MLP neurons of a small language model. Each row is named by its layer, matrix (down: output weights) and neuron, and shows model dimensions 288-351. Each number is 128 + 24 x the weight over its row's rms, rounded and kept within 0 to 255.
Before each neuron's rows, "fires before" lists the tokens most often just after its 100 highest values on Wikipedia text that the model never trained on.

fires before: " ", " —", "\n"
L4.down1574 [157 142 148 103 108 117 125 173 124 126  99 139  93 145 148 145 123 129 123 123 151 149 124 104 125 150 114 115 116 100 138 135 150 184 143 122 122  74 139 128 110 127 160 140 152 149 134  85  96 154 129 111  71 157 128 158 113 110 144 134  84 135 129 159]

fires before: "0", "1", "2", " ", " |", ","
L4.down1703 [158 121 165 124 143 107 146 126 140 101 180 107 134 126 143 107 127  91 151 126 110 149 125 119 135  96 143 106 110 116 136 122 140 168  96 153 154  91 110 169 117 156 147 138 107  92 123 137 137  91 110 141 164 140 157 155 118 126 132  99 110 100  91 100]

fires before: "1", "9", "0", "2", "8", "7"
L4.down375 [131 134 151 139 116 135 134 148 104 103 148 121 118 137 142  54 111 127  83 110 105 148 103 140 131  90 166 109 118 163 153 137  91 113 100 100 127  27 130 120 131 142 154 152 144 151 138 154 118 128 106 150 111 125 142 139 143 116 139 116 154 113 139 131]

fires before: "\n", "3", " ", "4", "1"
L4.down1254 [106 159 146 118 142 174 112  99 104 100 146 132 149  79 129 117 113 147 155 121  90 166 141 125 111 130 109 112  82 104 115 133  87 192  78 114 100  41 113 135 127 127 115 163 113 162 128 126 135 137 112  91 121 127 156 100  82 108 126 139 155 125 152 159]

fires before: "\n"
L4.down641 [ 97 125 119  88 119  66 112 132 140 133 111 123 169 176 139 102 110  96 131 163 132  96  93 107 127 120 154 119 126 125 113 160 152 154 119 164 122 120 101 112  89 126 109 127 147  91 128  89  83 162 132 157 152 124 112 132 149 126 105 113 144 148  66 119]

fires before: "\n", " The", " In", "-"
L4.down2006 [161 145 137 137 139  99 155 127 141 139 134 133 107 180 139 171 138 140  85 161 103 125 130 131 115 151 120 139 120 146 114 136 114 146 156  89 177 173 130 138 137 169 141 133 147  92 147 145  83 135  77  59 140 130 127  84 112 125 157 137 144 152 115 117]

fires before: " ", " the", "2", "1"
L4.down1222 [139 144 124 148 147 134 125 141 114 130 145 151 123  84 119 113 103 150 138  99 109 151 142 138 135 146 163 139 157  90 140 169  71 150 149  94 126 107 115 142 120 111 129 130 104 127 169 104 134 165 109 126 137 173 109 114 104  90 148 113 147 105 184 135]

fires before: "s", "\n", "E", "ho"
L4.down639 [140  98 108 156 150 111 117 143 144 132  70 148 107 170 113 119 120 192  44 138 141 169 146 112 143 159 142 112 148 108 147 126 114 145 159 126 150 153 125 161 131 127 123 115 109  92 138 107 141  92 116 141 129  90 100 122  73 150 132 125 134  84  90  95]

fires before: "\n", " ", "0", "K"
L4.down1935 [142  69 115 155 131 108 110 109 129 122 139 104 109 114 125 102 136 140 124 143 142 147 110 122 146 105 155 120 161 130 125 146 144 135 127 145 161 114 173 135  94 144 196 168 128  57 116 148 165  55 119 156 114 125 124 135  84 123 119 124 109 142 122 111]

fires before: "2", "0", "1", "7", "5", "8"
L4.down264 [131 109 143 145 108 125 145 113 182  81 150 128 105 106 166 103  96 132  98  92 125 107 112 117  91 110 112 138 133 116 132 116 117 189 133  98 155  31 129  88 152 176 169 136 116 108 155 128 152 139 101 140  99 112 120 170 132 112 108 114 120 123 128 107]

fires before: "2", "1", "0", " a", " the"
L4.down171 [ 99 111 141 109 115 124 145  77 129 101 187 105 118 157 133 134 130 119 164 160 158 130 124 113 111 175 140 115  82 102 144 130 144 125  98 158 116  71 126 152 125 138  81 101 113 129  80 121 141 133 111 119 111 108 117 122  88 138 161 138  84 180 150 156]

fires before: "s", "ve", "t", "re"
L4.down1472 [112 151 121 117 120 100 147 163 115 157  98 106 118 127 144 123 129 133 154 118 149 134 118  93 130 126 101 135 111 140 141 122 110 122 106 118 128 141 135 143 138 108 162 104 150 131 119 147 134 119 102 145  67 129 131 214  60 120 133 195 130 160 152 144]

fires before: "0", "5", "2", "6", "1", "9"
L4.down1083 [138 153 115 100 136 140 134 133  68  78 169 116 146 101 183 169  93 131 131  92 106  91 127  71 121 157  91 118 122 172 127 165 117 145 142 191 102  82 155 114 158 136 116 123 173 131 147 115 127 155 112 123 108  98 142 125 138 110 140 122  98 126 140 165]

fires before: "\n"
L4.down1006 [129 145 108 115 128 113 124 128 145 153 136 125 155 146 113 145 155 149  90 146 107 121 136 120 127 149 116 138 124 133 127 129 110 148 143 120 149 218 103 143  91 149 119 140 125  66 121 157  96 162 138  91 134 129 123  60 161 113 144 127 125 146 143  68]

fires before: "\n", "-", "==", " In", " The"
L4.down347 [149 112 123 115  92 103 134 156 112 145 144 137 112 137 139 115 142 108 130 195 112 124 116 124  99 101 106 119 120 169 121 116 121 148 131 132 138 116 124 161 190 173 104 123 108 121 142 147 109 100  89  93 117 124 130 108 105 117 153 109 140 164 125 116]

fires before: "1", "0", "8", "5", "6", "3"
L4.down496 [139 139 163 152 102 101 111 109 112 121 116 152 159  94 131 129 128 108 152 107 112 104 112  99 137 125  97 103  98 162 112 119  88 155 138 165 144 100 130 139 161 154 134 100 149 138 139 131 134 155 154 124 106 125 102 160 144 149 115 149  81 106 174 111]

fires before: "2", "1", "3", ">", "avi", "o"
L4.down2028 [125 128 155 114 130  81 134 159 156 175 116 108 166 130 188 118 125 123 147 165 128  82 151 137 115 114  85 101 116 160 157 120  89 114 109  83  87 118 139 155 114 119 126 162  95 152 119 106 130  92 142 169  94 174 153 142 126 155  77 163 147 110 140 101]

fires before: "0", "1", "2", "9", "8", "5"
L4.down2043 [148 110 114  75 155 116 143 118 121 106 104 128 136 166 129 144 152 113 161 104 115 114 137 118 126  80 146 116 116 128 112 154 117 139 122 155 141 100 163 110 115  94 139 108 134 168 102 153 136 133 117 111 102 120  95  97  78 158  90 123 149  95 110 180]

fires before: " ", ".", ",", " and", " of"
L4.down1778 [120 111 121 118 140 116 115  79 121  84 164 158 118 122 138 153 157 120 114  89 103 143 174 110 124 121 146 107 150 124 105 109  81 130 136 194 116  52 140 112 134 174  95 127 137 138  96 157 104 141 139 126 117  98 100 121 130 127  97 103 123 143  88 175]

fires before: "1", "2", "3", "9", "8", "s"
L4.down1746 [134 111 123 128  86 172 125 130 129 148 176 131 118  94 122 135 137 143 143 118 107 126 139  91 141 141 113 130 136 157 102 138  83  85 143 118 147  72  93 117  84 139 135 158 143 162 130 106 128 110 186 126 116 116 135 128 127 119 116 101  92  93  94 118]

fires before: " ", " The"
L4.down1342 [158 165 134  94 133 114 130  92 122 130 163 152 131 136 167 100  91 137 133 140 169 143  91 112 179 135 112 114  98 149 159  81 134 132 122 127 116  81 144 116 164 116  76 121 138 130 162 124 111 138 116 106 109 128 148 103 171 114 150 112 137  89 161 116]

fires before: "\n", "-", "==", " In", " The"
L4.down275 [147 130 125 141 131 108 171 168 125 127 138 128 107 172 154 130 136 121 108 157  88 102 102 120 110 115 126 126 129 147 114 142 147 153 130 112 155 171 138 136 179 170 143 144 123 112 128 152 110 113 103  89 124 130 143 131  99 126 141 143 141 179 133 124]

fires before: "8", "0", "1", "9", "5", "6"
L4.down650 [127 142 109 158 138 120 149 151 121 111 167 134 127  96 146 136 144 155  99 118 126 168 146 128 111 100 151 108  90 138 167 147  74 134 136  91 161  65 126 124 132 123 175 124 131 110 123 165 152 125 109  86 158 128 143 150 141 129 146 169 157 135 137 116]

fires before: "1", "2", "3"
L4.down574 [ 71 121 198 117 126 146 181 103 188 127 134 114  89 113 156 137 131 125 101  92 124  69 134 172 134 135  95 130  95 138 104 172 137 119 166 126 146 139 124 101 154 107 147 160 140 122 169 119 128 144 157  96 128 165 135 163  93 127 136 104  76 111 109 143]

fires before: "-", "\n", "|"
L4.down803 [166  96 136 107 161 109  80 141 163 145 114 153 111 152 171 117 134 136 136 122  65 174  96 103 125 113 156 148 161 116 109  95 137 115 129  99 108  43 157 128 155 147 133 104 154 155 146 142 118 112  87 154 125 148 133 132 157 128 165 145 133 164 161 101]

fires before: "==", "===", "The", "In", "-"
L4.down237 [146 147 119 111 125 106 164 137 130 154 143 117 142 159 158 143 119  97 109 163 113 145 127 134 121 117 149 141 114 156 162 106 102 122 136 130 151 139 122 156 211 133 121 139 100  97 162 135 100  84  98 104 110 119 142 117 122 134 127 118 171 139 118 140]

fires before: "\n", ".", ",", " and", " of", " in"
L4.down1523 [178 132  98 125 124  98 122 101 160  93 113 145 126  91 109 154 155 133 130 130  94 128 157 136 135 124 143 127 154 165 142 104 115  95 140 151 137  96 123 150 131 158 120 143 131 102 135 124 116 147  99 106 115  89 154 116 111 113 183 105 105 129 107 120]

fires before: "1", " ", "0", "\n", " −", "2"
L4.down262 [139 115 122 138 123 139 131 136 106 111 156 112 127  96 145 148 120 121 123 155 129 121 133  97 128 111 170 136 119  87 152 151 129 126 109 155 140  58  97 192 123 155 137 130 111  91 117  95  83 116  93  91 162 116 143 102 113 123 135 125 118 100 116 144]

fires before: " the", " ", "hā", " them", " these"
L4.down1680 [ 97 103 145 149  92 107 125 115 115 135 123  99 152 151 126 100 133 142 138 119 146 116 101 109 112 137 134 127 110 135 117  92 108 177 127  76 180  80 137 108 135 119 116 151 163 171 124 125 137 144 120 119 121 163 165 143 151  96 105 137 152 154 132 131]

fires before: " |", ";", "'", "0", "\n", "."
L4.down360 [124 167 107 132 132  90  79 121  98 133 147 158 114 108 126 139 150 167 123 140  98  88 121 120 134  79 121 168 110  80 122 154  93  97 157 127 136 108 131  66 115 166 125 134 105 154 142 162 119 145  96 158 150 150 177 109 127 115 145 142 118 136 125 166]

fires before: " ", "i", "%"
L4.down1203 [144 101 123 108 153 118 115 155 106 157 154 116 159 169 144 151 150 133 131 125  65 134 103 134 113 150 139 134 162 106 105 152 136 137 141 178  89 129 160 107 106 168 113 109 151 113 112 124 104 141 155 157 138 145 144 134 177  99 121 133 136 161  91 104]

fires before: " ", " mi", " the", " ("
L4.down1978 [ 83 117 127 124 128  92 134 138 136 142 131 111 129 148 150 101 157 119 144 160 146 159 132 112 150 148 172 105  85 139 108 151 161 150 122 129 130  63 107 116 110 111  89 133 101 218  95 106 139 131 117 104 117 102 134 155 125 143 155 130 124 136 109 131]

fires before: ".", " |", " to", ":", ","
L4.down618 [159 125 116  77  88 146 169 140 126 117 104 125 127 144 130 142 120 155 121 136  79 171 133 113 110 107 123 116 116 120  96 145 118 125 155 135 134  67 122 115 135 117 147  90 125  89  91 120 134 136 129 117 137 107 124 154 136 115 148 116 126 130 159 141]

fires before: "0", "2", "1", "3", "9"
L4.down1567 [161 113 117 120  87 122 122 108 124 104 131 136 144 111 133 136 149 106 137 138 136 127 107 140 117 125 122 145 150 108 125 148  91 116 146 149 156  62 113 137 121 144 127 141  80 160 113 153 104 124 141 117  83 109 109 162 102 101 124 151 113 158 128 141]

fires before: ",", "\n", "0", " |"
L4.down1310 [125 119 106 134 150 145 100 164 134 161 153 132 159 110 128 162 128 137 159 113  63 101 127 103 158 118 138  59 111  95  71  81 117 126 171 155 103 118 133 171 152 152 106  94  92 120  93 129  61 124 151 155 115  93 107 131 104 117 151 130 126 148 124 140]

fires before: " ", "\n", "s", "ed"
L4.down322 [124 119 156 131  89 118 118 120 139 129 137 139 112 111 118 141 155 131 101 126 146  74 130 112 113 155 135  78  81 139 133  83  77  99 128 109 121 112 150 126 136 103 142 157 150 162 126 110 132  90 153 129 111 135 158 128 137 109 160 147 103 111 181 116]

fires before: "1", "2", "3", "7", "4"
L4.down2111 [126 143 113 146 126 153 161  89 124  84 167  70 101 121 155 127 124 152 112 109 106 124 146 117  86 139 131 118  94 135  79 123 150 166 117 117 134  25 126 138 134  92  85 158 112 117 125 150 127 115 111 143  84 128 115 130 136 145 154 149 108 109 139 112]

fires before: " ", " Q", " Fer", "3", "7"
L4.down128 [127 148 139 146 133 141 101 106 127 162 118  92  94 124 103 148 126 163 150 153 155  88 153  80 116 115 135  93 127 121 125 133 116 106 133  85 160  86 136 142 118 111 105 146  86 163 116 157 124 160 137 114 113 102 132 165 167 109 123 148 103 140 140 151]

fires before: "0", "1", " ", "2", ":", "3"
L4.down554 [120 140  97 141 140 128 151  95 141 153 133 132 139 130 150  97 139 145 148 136 136 109 158 131  82  69 136 123 105 129 155 110 121 153 137  81 139  23 151 138 118 186 132 149 119  83 129 124 139 125  68  97 120 123 119 191 124 119 153 143 129 120 136 120]

fires before: "\n"
L4.down60 [151 134 145 114 148 148 114 127 122 113 115 127 143 126 160 136 134 103 138 122 120 176  99 168 155 118 125 141 137 166 140 185 136 116 146 152 103 144 118 115 147 175  91 137 117 135 145 134 124  90 104 107 147 127 132 157 107 158  86  83 109 124 132 177]

fires before: "0", "2", "5", "1", "3", "6"
L4.down686 [145 119 106 161 117 147 139  43 139 145 143 120 129 159  95 118 163 139 118 137 120 122 145 173 104 143 136 122 141 143 102 118 137 156  92 134 123 105 156 112 121 128 117 158  69 147  95 105 138 149 145 130 103 133 157 112 103 121 122  88 123 101  91 147]

fires before: "\n"
L4.down1706 [149 178 176 136 132 152 120 143 143 100  63 138 119 150 152 103  97 214 111 157 112  95 178 153 115  89 139 149 146 133 136 131 138 122 131 110 134 146  53 101 129 176 128 130  91 156 104 115 117 132 136 146 142 118 127 160 147 133 123 112  96 146 118 117]

fires before: "2", "1", "0"
L4.down1516 [101 150 140 146 166  93  93  90 155 153 113  98 131 127 141 122 116 132 132 136 137 105 102 140  74 106 125  74 164 115 125 117  91 124 119 148 131 116 137 133 171 117 152 129  78 115 135 109 118 104 101 110 124 123 156 121 108 141 113 135 163 125 120  99]

fires before: " |", ".", "–", " (", ";"
L4.down464 [134 121 157 106  58 163 140 132 108 139 124 119 143 138 157 118 101 113  79 156 133 131 136 109  99 111 129 130 115 135 133 138  59 130 122 130 136  99 146 134 125 139  93 123 146 123  70 123 111 113 177 149 140  92 113 158  93  93 117  96  95 127 141 137]

fires before: " |", " (", ")", " hold", " the"
L4.down246 [135 124 182 110 120 132 135 141 115 151 120 153  96 168 118 150 157  89 120 147 167 130 103  59 152 127 111 125 117 144 126 143 107 116 117 116 139  91 115 105  59 100 147 132 140 107 147 159 105 172 148  85 113 121 112  85 138 111 130 167 123 132 138 125]

fires before: "1", "2", "5", "4", "3", "0"
L4.down1010 [138 155 128 140 110 142 125 114  91 146 112  96 136 147 143 127 120 125 137 156 111  80 122 120 135 151 131 147 120 159 107 149  85 157 151 117 102  80 128 129 123 116 144 128 131 126  90 171  97 117 173 133 140 119 129 132 107 130 122  73 118 144  97 134]

fires before: " the", "s", " a"
L4.down2015 [ 76 120 141 106  88 110 137 132 148  91 138 118  92 168 110 144 127 131 153 153 109 126  66 138 129 112 150 143 133 105 118 137 178 110 102 144 100  98 102 160 125  83 132 159 149 137 114 135 142 138  69 106 142 145 163  84 167 159 125 134 156 137 164  66]

fires before: " ", "\n", " —", " −"
L4.down932 [112 129 163  83 150 141 126 109 111 122 103  78 105 112 113 107 130 137 150 135 189 129  99 115 148 106 132  79 110 104 100  40  90 164  99 141 138  79 133 146 158 135 141 160 107 126 105 164 148 165 116 142 184 149 130 127 108 123 110 112 127  73  87 183]

fires before: " ", " —", " (", "z"
L4.down1608 [124  90  53 102 141 115 106 101 127 169 127  95 123 124 182 152 115 132 106 121 109 129 154 112 134 152 134 157 148 140 113  96 122 141 130 118 111  93 147 134 153 110 126 151 158  97  88  66 142 109 139 132 103 104 129 143  91 147 119 138  93 123 147 115]

fires before: "1", "2", "5", "0", "8"
L4.down1565 [111 149 154 175 152 152 122 128  96 123 143 148  69 143 120 106  99 153 142 138 123 122 121 128 129  98 155 132 117 109 136 130 159 183  84 127 116 104 132 138 123 125 170 117 124 116 126 164 120 138 119 120 108 123 129 116 117 146 141 122 124 140 107  84]

fires before: "s", "t", "ve"
L4.down1643 [136  98 138 143 153 162 146  91 139 144  99 110  89 145  86 148 114  82 148 129 141 120 119  68 170 132 115  59 108 126 140 162 131 148 117 147 146  53 110 140 152 118 145  71  97  96 100 146 150 109 106 117  75 126 142 154  88 160 112 128 148 108 139 134]

fires before: "\n", " |", "-", "===", " (", "."
L4.down1880 [146 112 122 113 126 103 140 169 143 168 137 105 110 141 147 139 135 130 106 106  65 118  95 159 123 124 107 136 165  59  89 113 112 130 148 126 150 123 130 125  72 155 164  94 149 133 139 118 115 119 132 122  80 114 154 150  98 140  91 175 113 115  91 165]

fires before: " of", " |", ","
L4.down674 [152 130 143 105 167 133 137 132 163 163 109 121 101 158 120 164 138 141 139 103 102 149 140  96 120 136 119 165 167 166  82 126 156 130 132 130 123 113 168 146 128 135 178 154 130 120 112 102 123 195  80 160 128 138 106 148 118 124 185 139  80 154 110 142]

fires before: ".", " (", ")", "0", "5", "1"
L4.down364 [157 152 114 126  93 154 164 152 137 130 135 130 118 138 132 151 164 130 125  76 117 109 124 125 121 102 122 114 130 172 178 143 101 133 119 109 157  68 142 112 124 154 132 172 114 134 122 131 142 154 147 112 166 115 166 124 106 136 113 142 111 158 113 129]

fires before: "1", "2", "3", "4"
L4.down992 [ 99 147 102 125 134 157 168 175 141 164 155 108 117 124 131 115 124 131 168 162 128 115 143 145 137  89 136 153 141 164 117 139 125 135 159 119 117 122  69 123 119 126 134 106 152 167 116  99 144 138 111 142 135  78 164 152 118 113 153  90  72 112 137 137]

fires before: "1", "2", "0", "9", "4"
L4.down1682 [169 128  92 124 120  58  87 124 108 132 152 144  95 131 120 103 105 112 133 153 116 153 102 122 119 134 105 139 140 149 147 128 121 113 168 112 141  88 160  95 141 176 167  83 162 167 117 132 135 136 125 161 115 103  98 150 128  91 117  90 174 143 122 136]

fires before: " |", " (", "0", "–", ";"
L4.down11 [ 84 161  96  98 115 171 112 126 112 157 121 139 135 111 117 121 146 140 120 153  72 105 110 126 179 103  68 176  80 143 116 142 127 151 140 141 108 145 105  80 136 166 142 115 128 137 116 131 127  95 117 144 124  99 156 116 127 128 159 114 122 118  67 123]

fires before: ".", " #", " Te"
L4.down809 [133 117 125 165 131 133 131 147 100 109 169 145 113 154 124 130 102  98 141 159 138 170 121 110 146 100 163 130 112 143  90 132 109  67 146 176 136 135 101 158  98 110 107 143 120 151 136  83  77 124 140 103 153  79 108 131 147 134 117 146 148 165 112 150]

fires before: "9", "8", "7", " "
L4.down83 [148  92 119  94 101 121 127 167 120 167 150 148 122 134 130 125 143  44  98 112 139 105 125 110 140 124 138 118 128 167 105 111 138 130 129 118 148 119 125 125 142 132 110 140 160 114 129 119 134 123 135 115 113 109  88 113 142 156 151 122 123 163 135 107]

fires before: " |", " (", "\n", " ", " and"
L4.down565 [142 147 144 156 118 108 116 107 142 131 143 151 129  85 142 119  97 128 137 132 134 133 148 118 105 159 103 123 148 117 148 163  82 124  90 106 158  90 125 131 101 130 108  83 134 171 162 104 114 113 142 133 156 138 153 122 142 111 138 142 174 135 132 131]

fires before: "0", " ", "1", "2"
L4.down1106 [169 102 148 150 150 112 124  95 148  97 131  71 131  97 178 109 115  94 119 149 168 142  99 160 142 133 182 127 116 122 157 127 116 152 105  97 130  53 121 136 163 125 171 159 123 118 120 130 152 138 134 113 169 109 133 133 138 132 111 148 127 121 110 129]

fires before: " "
L4.down1677 [143 149 128 147 122 121 127 128  94 151 109 140  93  99 131 121 139 101 126 149 118  99  94 116 147 131 108 129 148 132 116 128  91 134 147 128 121 111 107 120 146 141 120 147 135 124 122 129 125 138 138 104 110 129 174 162 121 142 140 110 116 163 161 148]

fires before: "==", "===", "The", "In", "-"
L4.down1732 [147 115 128 126  81 106 152 150 135 142 131 134 126 166 150 129 140 136 126 169  89 102 106 128 152 114 125 145 125 149 109 135 111 128 143 136 164 199 135 146 170 174 138 123 121  92 132 141 118 111  92  84 119 135 131 114 107 123 153 111 140 161 105 129]

fires before: "0", "6", "7", "4", "8"
L4.down239 [126 127 166 127 161 125 109 101 117 134 188 119 144 121 125 126 155 103 118 114 147 171  98 115 134 118 115  94 137 101 103 131 140  97 140 148 112 105 164 149 110 169 103 181 144 113 124 156 151 136 131 147  87 147 122 130 146 155  97 133 139 172 110 114]

fires before: "0", "1", "2", "8", "7", " "
L4.down2088 [130 151 132 150 136  87 147 141 123 113 143 111 135 115 142  65 143 111  98 111 149 149 128 164 145  95 177 111 109 126 166 124 110 141  97  66 170  33 131 153 150 128 172 126 148 119 103 136 142 109 113 103 166 156 150 141 150 130 132 114 129 138 127 129]

fires before: " |", ".", "0", ";", ")", "2"
L4.down1259 [110 139 112 100 104 128 103  90 159 121 158 160 167 117 129  91 141 128  89 119  97 127 121 147 164 102 118 114 108 107 127 142  94 147 175 162 122 104 125 106 136 131  80 138 144 128  61 132 110  99 142 164 142  58 148 135 161 125 136 127 139 107 141 135]

fires before: "\n"
L4.down1192 [114 149 145 127 147 159 124 134 119 119 169 105 157 162 122 109 145 109 102 148 133 114 147 120  93 147 126 104 154  86 182 166 169 134 174 144 114 109 136 147 193 117 134  93 120 145 150 113 133  96 119 124 114 147 113  99 118 104 125 117 108  98 117 102]

fires before: "8", "7", "9", "6", "4", "5"
L4.down1370 [144 114 137 108 109 121 125 171 178 151 148  90 144 115 128  85 132 145 172  72 164 143 129 135 158 135 111 132 106 134 117 125 116 110  92 102 182 114 139 141 119 144 165 128 130 128 147 121  80 132 120 131 131 141 143 117 104 157 101 149 127 115 122 100]

fires before: "s"
L4.down1932 [139  81 129 130 173 120 150 108 123 126 104 138 143 167 130  88 122 102 148 149 132 117 154 138 110 110 107  83 103 160 119 132 104 114  94 129 114 110 105  69 167 126 152 138 165 129 157 147  87 112  98 135 133 168 111 112  98 132  89 133 167 115 125  98]

fires before: "s", "ve", " On"
L4.down843 [166 146 130 114 138 101 145 137 127 133 107 112 101 122 163 112 125 100 133  95 114 122 124 125 118  95  70 139 125 148 162 107 133 148 142 107 125  85  91 180 122 126 148 133 129 136 150 147 120 120 128 130  90 131 142 130 141 104 112 167 131 104 143 112]

fires before: " ", " number", " |"
L4.down1611 [144 106 144 146 141  99  98  88 111 118 132  99 143  80 115 117 160  86 106 118 164 193 137 101 130 108 210 114 106 147 141 119  90 156 124 112 152 106 139 144 124 117 114 181 135 145 108 135 166 117 172 122 121 142 122 150 126 142 124 125 120 157 135 150]

fires before: "0", "5", "9", "8", "7", "1"
L4.down852 [138 156 170 134 111 112 132 174 120 129 100 154  96 129 112 119 157 145 137 121 164  92 105 140 118 117 131 135 103 133 131 107 130 142  89 130 123  90 103 123  83 141 179 122 160 117 165 134 119 142 153 104 120 131 106 126 113 132  93 126 173 105 145 137]

fires before: " |", ".", ",", "\n", ")"
L4.down27 [156 151 138 105 134 142 134 137 106 104 146 123 158  87 152  95 135  92 150  96 168 137 137 112 109 113 125 126 121 110 166 122  74  96 145 130 109  66  99 109 120  96 130 137 107 105 130 128 116 122 144 124 109 124 143 130 133  77 105 162 145 119 112 123]

fires before: "\n"
L4.down1354 [133 144  98  97 193  93 125 146 139 129 125 113 126 139 110 137 116 177 100 135  91 136 147 130 137 125 131 139 124 125 199 111 110 166 128 129 153 162 143 136 128 142 136 159 113 118 102 173 101 147 127  99 133 162 106 110 128 177 137 150 133 143 105  65]

fires before: "0", "2", "1", "5"
L4.down1500 [ 93  85 164 127  98 116 141 133 141 122 153 158 147 135 121 128 139 143  84 117 111 128 106 143 115  79 152 115  90 121 117  67 107 110 116 130 192  71 117 112 139 128  97 111 145 130 123 125 112 148 163 114 140 122 124 143  58 125 117 138 127 122 115 168]